Part of a small language model's weights.
Architecture: RMSNorm before each block, rotary positions.
MLP neurons of a small language model. Each row is named by its layer, matrix (gate and up: input weights; down: output weights) and neuron, and shows model dimensions 160-255. Each number is 128 + 24 x the weight over its row's rms, rounded and kept within 0 to 255. Numbers have three digits each. A neuron's up and down rows have the sign that makes its largest values positive.
A block is one neuron, or neurons of one layer that tend to fire together. Before each block is what it responds to, as a language model described it from the Wikipedia text at the highest values.

Responds to: Third-person pronoun it. Mostly third-person pronouns (it, he, him, this) starting a clause or before -self/was; also mid-word fragments like stad-ium, dail-y, on-ce.
L8.gate726:116137135127117140138123104091134083120118172168109130173114121133076107076109166157118113142126115058132105133116095100138181152097107132121136200144101156111097124108089146098098122129172070146158073172101103093116176146137146158123096131118133135153158150119151129136114155129182143119
L8.up726:161108132161169155106127114115149111162080139129138129134158135153168080132161123137133105139107205173113122161127121104099133152149096135156111144097143110093119111103118138091138103154148153099118135149154128135115105170144120134163112139146123135101121106119165162148145161131116100156
L8.down726:146107135134171104113104112140108115141100128105110139152136109165104108115097120083125165114116121168132115165110089141094108148126073162124149131143095137106129148105138104139164122142113165131174116137160120123131131131137092141146138122127116111135141150116152074130111148132160085122

Responds to: Pre-name function words. Prepositions, articles and table pipes just before a proper name or specific noun phrase, such as in (Qatari waters), the (Loan Originator), | (Rhode Island).
L8.gate492:107104092186120132154112097131122113148110129139134149137122104133096128076140117095122138148134141112100093102115105119130073133117124094134125098167146152110096113184137106060147141161138119124128111104113130134117105122142114098101111100114107100134163116109103115158106100153125092154
L8.up492:163184128182124104138139133135131101154095132152133082166125128159109138166136115113133181126145117121132114118130157120099105109172113132126175129144165168119138128139110096133124128139112139162140078119143071130101175129103145118161133086163049131100132135117160143158129140106120112135
L8.down492:171123167129073137147153139132120127141135157157124101189086133117099117161121103109118118133131121130093161137120122181124164155123134176136144122114195154129128155113149131116112110156077123135110126132107140097142128090145134104159093151146118149125089113128079112142162141175134142140

Responds to: Copula after subject. The verb right after a sentence's subject, mostly was or is, as in "He was", "It was charted", "The town is divided"; also commas after subject nouns.
L5.gate35:149146112138101180139113143157119127093117167089129110158128107136150176114135153124118115142103123170104111115146129152137129109078145131152113137105116115103128104131147125114125088126141119132155121157100097144117110119092109129151106118110092129131095093147112131126164167124127121147
L5.up35:121172126140102113115095107143096151132167138098154106141154117096121125145126118128144101125131107151106121155113117072096163120103128102126153139125129122130113081147129141142096149118110142079082148104104156122141138103114125148092147097089143132093156117114138114137156117130133095108
L5.down35:127112142088129140147123150105096132150129095106161133121136157145117150090109186151124138134092092150109140125146143180154113117144120142093111188117108134146113142113129124109147129149140121164088144144122099072126122125125134133151105115192118148136070127167104097125123086109148113116
L5.gate220:092163121115098114136093117111107148111180139142118138090117115092166120100129123138103071154089098116124114140114155128156108160118108132139113150115152104145128153110086083109139131083116108141121152146123112124139132122088136126165115103102142119151141136129145125139131092129131113095
L5.up220:146154146141110148138121121139124094116127139119133133122091143106126146111121119108160160174129130087087140112128073097134144123102165121084114113142169114113159134105107123117109158128146126109093156121175148139111146126125138125105149118115131125118115138170159171134136131098153142085
L5.down220:094160164186161156077109138138114160095149103147116160146155112139146170147109092149162156122114188150112136105109148134152139103136121165078154130103138139147106131080101080123133152111161131144131115136101150124157134127121148140175133158130137114096096166126162114129130135126150162162
L5.gate450:103116121159135095139112176101156159096101137170139085125113131118110143098124138154147135137107116121120146116093104141105107157100129155162089146144127148138127183117076090128138121129162119190079102153095110128132113157142086156090148133127143118091120140178132193131157167146128130119
L5.up450:152089133157117112118107115144140169123138073145144137111142117084117138151105104128120124125158113102083103131136130150074129098119146171137122179152134130109123135132105103155135163150119085138148084148128113132124142111072150113112122110087143127137136119151115140114156097107137094162
L5.down450:088136132123107083145133159118142112120115140139135082156148114156093147131074105128161111152144124136119156143135117144107107123124164146164100155136124100159171158137116134162119131093173124141124117126125122145131116112102101140137119097138139151134163094115132101084142150101180133123
L5.gate737:115210145093132110151160097162114134111121106098148122112158103095173090141117123124136149097119149100132128114145099155083133139095139117159128160149136176186132124108131103074145131145119158124163155133141115126129134148121107094156118117156140120093157140125141129112167128141153150140
L5.up737:172129143087137125157109126144143120118160120154164172122137159091153136143107121114134109128112101132093086119132092134149105112126150155157137159124171094132108095147106116148129157150148149136109148149148109149166108143090158103121093118142154110097131162144148129133122143130167095131
L5.down737:133169171131168106137105124111114141087143102140146137083146139147096119161120123172159108126114122120093178093079123104128140114136144161095115104143081169196167139101115143131114140121151122134132131126137140101135070161098143105127121110145129085100090096134122119121149102089119124128

Responds to: Anaphoric "it" pronoun. Mostly the pronoun it/It (also this, which, that) pointing back to a just-mentioned thing, e.g. "It opened", "regret it"; also some mid-word fragments (Vir-gin, S-ub).
L3.gate213:081105137165103154104156099147146111141146126159115124119161152147119126129128091121153114136122139111157125145095137161143100170121147131107104159130133115112133119140156127125137164127112132096120189147146118109116123132120128124129154158132096109134136169179164133125158159089133165138
L3.up213:142123105148140180104112151099123114150154157134118139110152146092128112153142132118139087144108127118070145134142116127160106153132104144148194118123123113109161132127121102161093122154158108142147179111162109130126118095134114118105141181127076140105122098185104134134128096167139096128
L3.down213:097157119133109137143103134161142100123074128132146131081115149121134148114105121145144121122123121131120083132136112140135059093044143107107129157135153147157121128101135102170133124119136098162098110141150090095134156150128179138114157113130127113148146123156151105122146121111128114152
L3.gate372:157082169115105137179111122153145105121137173126163121144116081125127088159142120118148136118127140101113071075118105123170109127082133122106167086136146147109115143108116154113111096107164126119127136156101144141135100073129162123144140120070095115110119144094113120157123110130116113133
L3.up372:124125121116119155128123146141157083140088068160123076166145097153111115146136083176105124122121158136175111162133148117142119131116123127085124139065130160139125134131153112088106105156142134141150076169119109174118117162179145133141122110111096091136162143137158124151145120131136094133
L3.down372:145117147108108110123092146095140122113164167128116133156077117173181123126137145126111122117098128146132136125113102141122137115110136132133096125159126145143100164116069118142091090120135126126097153082125111130152098131153144146117126114145114140159145126122150161127159153149140168112
L3.gate797:111154148167163162159108136112139171133149140138128137125166090106172104131161153145136132130141144165145126166121128090150122143168143139133121119100134132112137066146168143145131104105124085123121167156111155105089129155120130150118103104138112108145126129097134139127148096136177158119
L3.up797:115140169145084149127119110138139138101120177116139123102177136135132068149139097092092150146165134123146142115164129146132138132145169145073124136149113110117144084165126151155145116116121106148084147126094123093142131082166111151084109128162137145071095108158184122138114102183101143136
L3.down797:158129123077099140157086157143113095127080137118132139176139129117137106128151123109113124136110147140148142144100174128159109128144134108134108071151105118098109117096114166109125143148111153160164138138123093111117114159137114123157108137135145185101136127143161124189143109108148146123
L3.gate823:139143107179104116124128144119110103172108099115145136099089122110129129113132114103113112113131143142120100139118107178139132122127116140097159111113164127125045074129151065112177119176154115128148150133140113093111113112138134125116103125136166129082115106142151118161113070072103126153
L3.up823:109103093134105109145063127107128154126135114162139146140129096093140164161167101138118125085088155160137110114093114148121097118128064155115140128167104149151138072146124128136166132116159081136086160112089121121155125113140122154144120104141130139129110135115124121149130118093156130101
L3.down823:109133131134150132096143100177088098127089140101127122138123150124116182174150133122108125153117106115136131104131107160171120127114108124121174132115138158101106102105130122125110162156137132118083173126108122155136126138111139147127153145131143072138100162127145119150119122109111147157

Responds to: Split word-internal fragments. Mid-word fragments from odd splits, mostly "re" after capital F (F-re-ighters, F-re-derik, F-re-edom), also tr-e-at, a-gre-ement.
L3.gate263:182147114076140137120156104136103167125116137137106114132124144126146128106080134151130113122170104113134143141127162135120074149135116114123160147116156139114119091129130178152145123166157088121145095117119105127107135115119125094136127089087161139095191150124137107122105139135185164101
L3.up263:162139148114162194124121135131108123161113116092114108108115119129147118146178115144112163122145111132146147151109115153149093117149135095120105118143132107128134148141171091096154095135148114119098129155175136137130149151113125124122158106094159141142136111131127095154086147135098109145
L3.down263:130128121089149159107064122150135139158120128085086147115138108134152131134164115090144108134109134168112125125112101111168139113137109132127119122092155120114115120172110140112143128107136157139121132145134124109119104127097091157159108116136127165137148142108152163128153132205168132120
L3.gate552:125170146144072150167145081136128103112151163095107113104092156153111130136142108162115131144145149113123121152147114151165117166126130108131151122196103128142142110214157115077163175122162123137114135127116152156154125144113099147145154120125137139123113173151169104135110083143130110128
L3.up552:102161121143114093215127146186150091171109128115152144155111167177130140116133163154153172147096117096152104113131106133131079087115154125158137123128130146089061122157131138152084163159129132160136147148178122154135137097144106098154082149162138155141086187118155136149179114163099156109
L3.down552:133082158095128147071114133138132134104151168123176108109107119127141129129110105150101116170170108136127138077139117187100110150123173168107083129141151130144111138098147124138084107154093109136123101139132121116107161128089130141156115148100168140115143108155105129153115173093106136119
L3.gate696:102058117138194151112161145116121168133130098150118108113132147109097132150117132091075145157097093135102132121162137151118157124114121110145110164137114168103130101140131072150121110132150130168131112087143129119158120134114119117134077114136154093115120116142151158164142147108155107124
L3.up696:162156122174128151122136133098135116131132109142138142151122133119133126149155138125125108156133093090101136113156134117116035180121171085132113151148140100163117103138145129140153125120147113122186113104089145137114158145127146131138129130120116133103149119123148100186130104147122118127
L3.down696:117116148098133112134099104111099108099140174132126158099092121146147156151152127180186148097142137152110110173085072169148109143162100180114098148100133117117151145138173103111112130127101104135096149114092120148137160132115141137133106124094106127152136145166138095107120113102062102153
L3.gate705:106106148126131144146122117134143093113121117103120133087115169135104136096141159113132131157141092129140173097122164098129100141088111103143139100120094114138119132161116116104110130126149111114123124141138132122115097161077128104141136131170140128137095221125098132134132106101079093117
L3.up705:111091126127145111106099101095138161155127142124080115159130148137119158135137136102084153112109157113103130151092104111128092123111140146163150091117113126118121141114151152125099081203102104127130135100132179145133137145099086090140153098113131099129122115132119106152138139115125152091
L3.down705:134121125100169100120093146128131136148134130145137168101111116143143187201147119133113189158144134117121115148152096159128123139154159150143139151147108166120113130165108130170122097167087119136118106079130120135131178124165138171143138136108132129126159133172166096150122185104118109142

Responds to: Abbreviation-ending periods. Periods closing abbreviations such as Mr., Mrs., e.g., vs., St., Mt., Ph.; weaker on colons, table pipes and mid-word pieces.
L3.gate186:168090146130136151136104078139079095117121124126106139139141067161149092147116161149169131135187108156129101143111148142157124159124146099124147112124111132114111103142146139098135179168089124113140088109109073131134107128088156132117176101114120118131124135106145160119092109143159130096
L3.up186:131109153145141145139072073114149101125136143117151127122122106120130133095109125134109150182164116121124115139105123134117125124156145098132136129140105126158158168127163142130157143104109101134143104130135121152133099158117136162149166104134103080109123136090066136119168095116095109151
L3.down186:074115112099185133126106138114101137149147123146141151102142154116137122088138121119157126136121089122149132120071118140157131118157140135102165142170134109172096156143136130139156110103110148155076122115159124147145099129112121122135099137129110166124147116165088120156163147157158107151
L3.gate541:152146131109127137142110097149135078105173111149140126119095146140111160148124139125132143149159120120102127126118175137105141165129135087104100120141115174119158063129109113134091111129130128112138118177139103119122123114120174131120097111122125122148136180120130101156110121126148093139
L3.up541:127135107130095118133101098139162087132131137109129138169164129148091146132113124139142118119078131223153124099154123081180147134151129094151103161173142154165118140104166129143102126169121126150120154164155156148126122136135140107097151163134074139146138136162105153099155149164125142139
L3.down541:064137142147122139132168101069130175157121138117124087150119129141128200080140138152114121098098148130132135155088180132188118113130099130125128119137123148129109095102148184113103137079124140135161146117162135106108127112122099128160099122135122127097122150146138093107118136115105160113
L3.gate570:100152175150151124113127130113146094084130136108101141143173128166111127105159165126145110119130121155119153125156128115135127096107146131109120116107146149084126143121092142108143125159129159142107086157104091131121140090121079099106164155108130124164138138147176137141103094154109135145
L3.up570:101160147160124138088120061098119087128123107171111135091162092100150107128086117150133141138145130101115152170119201152127144127142104169097134140107089127100174105137129122180145124121114107095119152135122148127154143132166139083140106144130131125112145117121178106135140159167134143133
L3.down570:117120100127148131092083161113131132120174091121137137134156109135113114108075161116118110158124119129130144108120103126117178118085114121180147148149150155136140152108162105130132092156146165119101083122107107142145148121145155112078115142093135096146115131150083114136076103125130135140
L3.gate647:143145156132161152138112100144130133128106114145155119144085173174155121147110134138121100122144087133102124124173165146084091147148143128117143142117142141174091116187181138122152088127144120139144137085156125086129139113140093137127116097110170108098108125103109111109124136107127109119
L3.up647:140111151136096134155108116141123116159130158130158136093132092131118109163115122166110111126140102140142108134121170128114114163143146127088131135119123128157154102125136134179135110149117121125183109161088126159109161122112121082153117130145104141148126126146114108094129103097078122108
L3.down647:168140137121135169128174110135146080094133094162093153162154139116112073100114146149131113111114098121135135153147095143157099133106093116121104106148131147127130133136116113136132138126126116176108139156109074142150129069109098126153062102174115167139092137128084091136114115160103138089

Responds to: Abbreviation-internal periods. Mid-abbreviation tokens, mostly the first period in dotted abbreviations like U.S., B.A., L.A., plus pieces inside acronyms and short names (EP, R-102444).
L3.gate99:108110119167149143145094124109161097142099089137135109135125122138119124188131096155143095166123094145141124126152068155130143139160141148120135130149184108126129112104110134116138116088125144128141157131149109129149133165126106097138165112152179126111115168108111097107073117106141124154
L3.up99:155116124107136163132121105088091164120147128141151124121122163057151149153137102149139104121147121131093130087168163145190109154145119138127136172130142147111121146108137121134107156144111132143164144117184143120118144082141174118116145133109124100126120090156158151113132104173136131162
L3.down99:132191100112102156103143112127085140144144146147119140089118079073129103134125082161138173146125108096158117125122156106097119135179133118138119118131126161119103132130088125103169130118094162126144115125170134153084135110135134179097137121135152150108084140143207130126131155135122146124
L3.gate149:131175119096064111157119146115168130154153167082104173132122141139113078127149109131128111118149109108127129128107127097119114160140126095139164153114117133096108136121091151097100120104124124138140133117131169140105174110149135106078150116141119133131152090138193139098141117124154160098
L3.up149:086112113134112150127134151150139088130127113130151144194172110102171141122117105138190149107165121145140103145129111142127139148148119152132192132113107120163119132137167136086147173150163119126146124112088124133138113089091145080110136119100147094135151098160097107131128154100149123135
L3.down149:144161092121085139092092126151148144148138150128124115117126103112154145110108112148134119113151134115120132151121132094153121140134102135170157112146147159105156130154105083144152135131129134120134152145106168134124144077096097106135122153103127165107138093149133134121144153125158112114
L3.gate409:098119106156134140103158126098138098152135092145137122128110117120134089110066159072120163168147075099144157066091100137109098097119145145131127146178136130141163110113116172113092150147144142164063141150107121089144112148140150128141132093132179106123111110130088146159136137099114104108
L3.up409:139160162148144160081146125100093093145126146135143117124121112088146120142106142112131142140119163140089095091116118123138090144139130125112103170146120171162122113141100147112133104112143123119121101121140098142105132137088161113104142108081130097096121151124105126127075105141213096115
L3.down409:144131105130108135122112133109132135099141148114132139166106144103122076139135102126096134124134098195155158110125083139135092204161184139103135137143095145112131148100119155137086130200102121108117168116137124098115104138134155152135066118125173137145136200087127136123121164126141132141
L3.gate635:111095141152103152150159114146167106153143111144131165095143127092135118105103078107170151139107110118075142120121149159131157095090124122165085123084142121158110099106091120154135136135119126145119173098103120123084115099166155138113145123149142113205070134130103114100193145097119136125
L3.up635:094147081135158125120143152156167158109137189118139163127138149109147136154102114092119102107099186147145132112153162133129107119113144107145157150116102135173123142142084143149176160127152153156133113135122096161099174166135136095108188104177147114175128094143126104146112093172121110145
L3.down635:139110110138089177131116134091108116144127133178077109126098115096084104185133141144225128153099138107146124114153151093118175099150174135126142136121089121108143103131163125117092130174089117164117174104146112132097151124141113123168131138112083142155142074135130122106185144108147158138

Responds to: Abbreviation periods inside names. Periods after single-letter initials or short abbreviations inside names and titles, such as C. Harrison, Dr. Pepper, St. Martin, p.m.; also "of" in titles like President of Niger.
L5.gate34:096148102105094112130145052109100106168147165120090145147122105127157124132130117128112109135148118139169121130146091136128097122163144140111134129108124138118093083097134153126167131164130082161197162161150086121135161150117126117139094190122156078079090128149093090151104116139112117142
L5.up34:094084121152137109160114056138115115192164120165144139110102166122078112139094134140103152080129139142140120150135170102149137125095132140119104169124137145132108124129095096146128101113107103155128148140124103135155177159115113122117110090142117118155137074136156148121133112140147185160
L5.down34:071097115120129149126157119134116139151158117163122148081095103099145152138066105121077131130133123118106165139137090140143115132155144131107134083135192149120144101110175162094124117158113119091106115131135110100138139138091162085102096153110115104138136097182145107164166145130114139149
L5.gate43:148166145100129112100122103107138072140145110125123118134153092120124118098088162129115146112124103133112135112173169099121110131110162137094141148102170119144128170145148086129146132111097120140102158151086119147092125101164146097111149132142198108123148128144140110109137100128136133118
L5.up43:144138147128141130079143096118120099142187069143117100150121116122161175164083160142156170164091184145134141112178112048109115123110141133129134144113117134130123137142130133139161133122126131134142125083086130122168148093117101089103098153179157117092129111126134166157105138124122105126
L5.down43:136149098102110136113165153134141159137154131167135098112123156108124141113121114125114156136128097163144141097150085089080128105143133155132123114143098154131071102114119134152122102183105120114158105100186118083162175089111106122143097170154099162102184114128114134156093129129140148140
L5.gate147:110177156110167117158132111171157152109168154108101081109143138112142120119134124036072147129122124159085114157129135097112075157137130080158080151096095148127147104124153128125110134106125156144139158109142080138114156118140110114143114105121072143124124079110089107155099160095128130156
L5.up147:134155163101102126122155153094148105065160150079128174112148148128144173141108134085126115140121150122133127117091115117095149143079179113149069150118127110114143111132127145097087144097111129147150162138106152156138148112110113127115088147076088131121129097120122135153158100087127121127
L5.down147:146139164106139163100145099142138104108149139136074142094161158137146154140125141091123093162117139154074177150126113154106101072170125097108118110157140130117162085131137131096110117145110128114170167112127127151150155134129117088091094127120111151116168103125129139184142136117101132150
L5.gate708:104160090142107095132163117148147128177116104111099095158118144138146115096155143169188129152132139083144109145118137105067131103128149145137137163122138181116132145159122095119158153101105157110139095090127090160139166079154145141094122116157136137160102116103120153146097108173128112171
L5.up708:169147078147090115130172151118182128152109128096138117163099125157133154083137108108118100159139106167114134054141142121119165138152165121106170144122122089135134170099187115136160112123157139157126090122128143135156127148117153129160132130112143106125100112113067153131127093113126121158
L5.down708:118137104106148077152117179117174112176106116101124128182103157156137116088132155121120141154141097108132130147176094125148140130135130131121112079167117152131100113098158161117124106119154122091129139120113111159119142198133100144138120127104127156132106128132152112181113126137133143149

Responds to: Mid-word vowel fragments. Short vowel-ending subword pieces in the middle of a word split into several tokens, such as re in G|re|ek and G|re|ene, or me in Me|tal, ke in Ber|ke|ley.
L8.gate308:098134113131123130156130102139145150098093124166138155109173159152166123142126081147160142110126094148141141112121109146122133132130111142091176093157141125145131145161108132104105102132113122108094144153124136165125097120141132129147136106100142110121114077132144138138125087169122102096
L8.up308:100102179133091108111128056135108119119146132123128165127109128151181115127147117150134152102137152109185146133120161140130112123117111122111130121170133129128116138147094132119152134123113151132152158101139110113116128102097156165141138128119135135141085107083173110129149125126087085158
L8.down308:125179177101113152119155163146136144123138118120155133130077106173147127157133137148149139083157132102126099129129141115096110149134093114083136113156154117132107171096104136135135143141083142121143141168131112123118113106123144144197121132085127147129143070144163125093153142115140135133

Responds to: Mid-word fragments "us"/"re". Short subword pieces that continue a word in progress, especially "us" (usurp, usage, trustee, causing) and "re" completing "there", plus the pronoun us.
L5.gate202:139107121120147121140167120150117117156120136111134087084149125130132130151099145110117152138111144173122135190127105112151129137143118148087129122100125138140102140115099155149124148129118075104119155093100137108144115117160094141104127162155152130123141160093146140164087140138074095128
L5.up202:155117124141136099127147107102153150101179114168063103092114161171121131144129123159141150120127096093115148112148085128163151085116142104129150143113160171093122117130110141138118160126105156138166139080121089124069137107162118114084131128130108114134136112167089165105122137158126152130
L5.down202:090102158146134119133149125093145103124121087122110144116100125148140201145139100167123187105094152137116159131157151128141107096130109150152088131138099140173110139130134164117173126117150075160156175157117178114130125174122143100192143131167137118203129139163098123131083132176136141110
L5.gate534:150068153107129152126182106097122111126130125115126164088143098155142145138132112143144128120111128139137144128151153142077116143116158145130165122131122087134160145113107114125103103119147092157146137092131113127157128154119130135153171084143117076142144120120094153078116163116108105185
L5.up534:161104132137115107160154098141170139139157148104119161137104128093139132114103141167122139112088146133155191092126119129126101111160159131098150140080112108097114125076159158143107124119125097119143125082103132168166161149127140151133146134084128095174127152128133154115074136125144105157
L5.down534:133091129143116153075124137146119089168122089107167105120140129168177122155154107133101098141139125136146150123155158143126166166118140157114153111101135127099114099128127103112104130136148137159148133128101126141139086155140164148094128148092148108085144100141112094113119094114103100125
L5.gate663:113151135096094151149116131168130159109136133140147120163137131139159136121147135112160153085136111125171132123137119116135148121123175161075094135098138109112097123130133077123164128100091129134124164102106116146133153115156097139147151166113153117129135148085103125143081076166121104164
L5.up663:123124137099131123183105137127133167130090155144154118174176139120173119115141116113151120083097115163124124121109121151147111136125134183136147112109115102119112122131167132117107092139117139076162137157149140199179097153114135148129082108134138175124164093158102117148123108164125098105
L5.down663:151150102114079143130127144131081152163137106104098162062123174117136141130157158103142139089152129175140115137101184138167116118141107165133139155122118122154074132125127140124174130131103136159109128093147093134138150094111109160156119163157121103123118145112150115157068105149136119133
L5.gate822:088122122101134132196111164094148092121148153128130152112122115143107123099083160143109119118136153119117148144106058101118151139102142178115131085104116118106138194133114130126102143096133092127185086149123134150139114154108074101156072150136155152103134129138136088146130150119075145115
L5.up822:103131105151128150157161116146160168136135101108127107150161150095136112090109139137083140110142101147111134145119125122135139090125138137136154107130129098147110106163118127155120116137118105138162106076159148155188110110168149138131091100139144126119171156175107148093121155111136121096
L5.down822:135121117169127127162153120150132138133163115115130077095180171107112121141125146117139156158084113119084142153169114129192139112126141118129105127098128118124111102154136111119076134138110128108139156068156118120136097114120136110125086119122126163100152141183120132050170143087128136138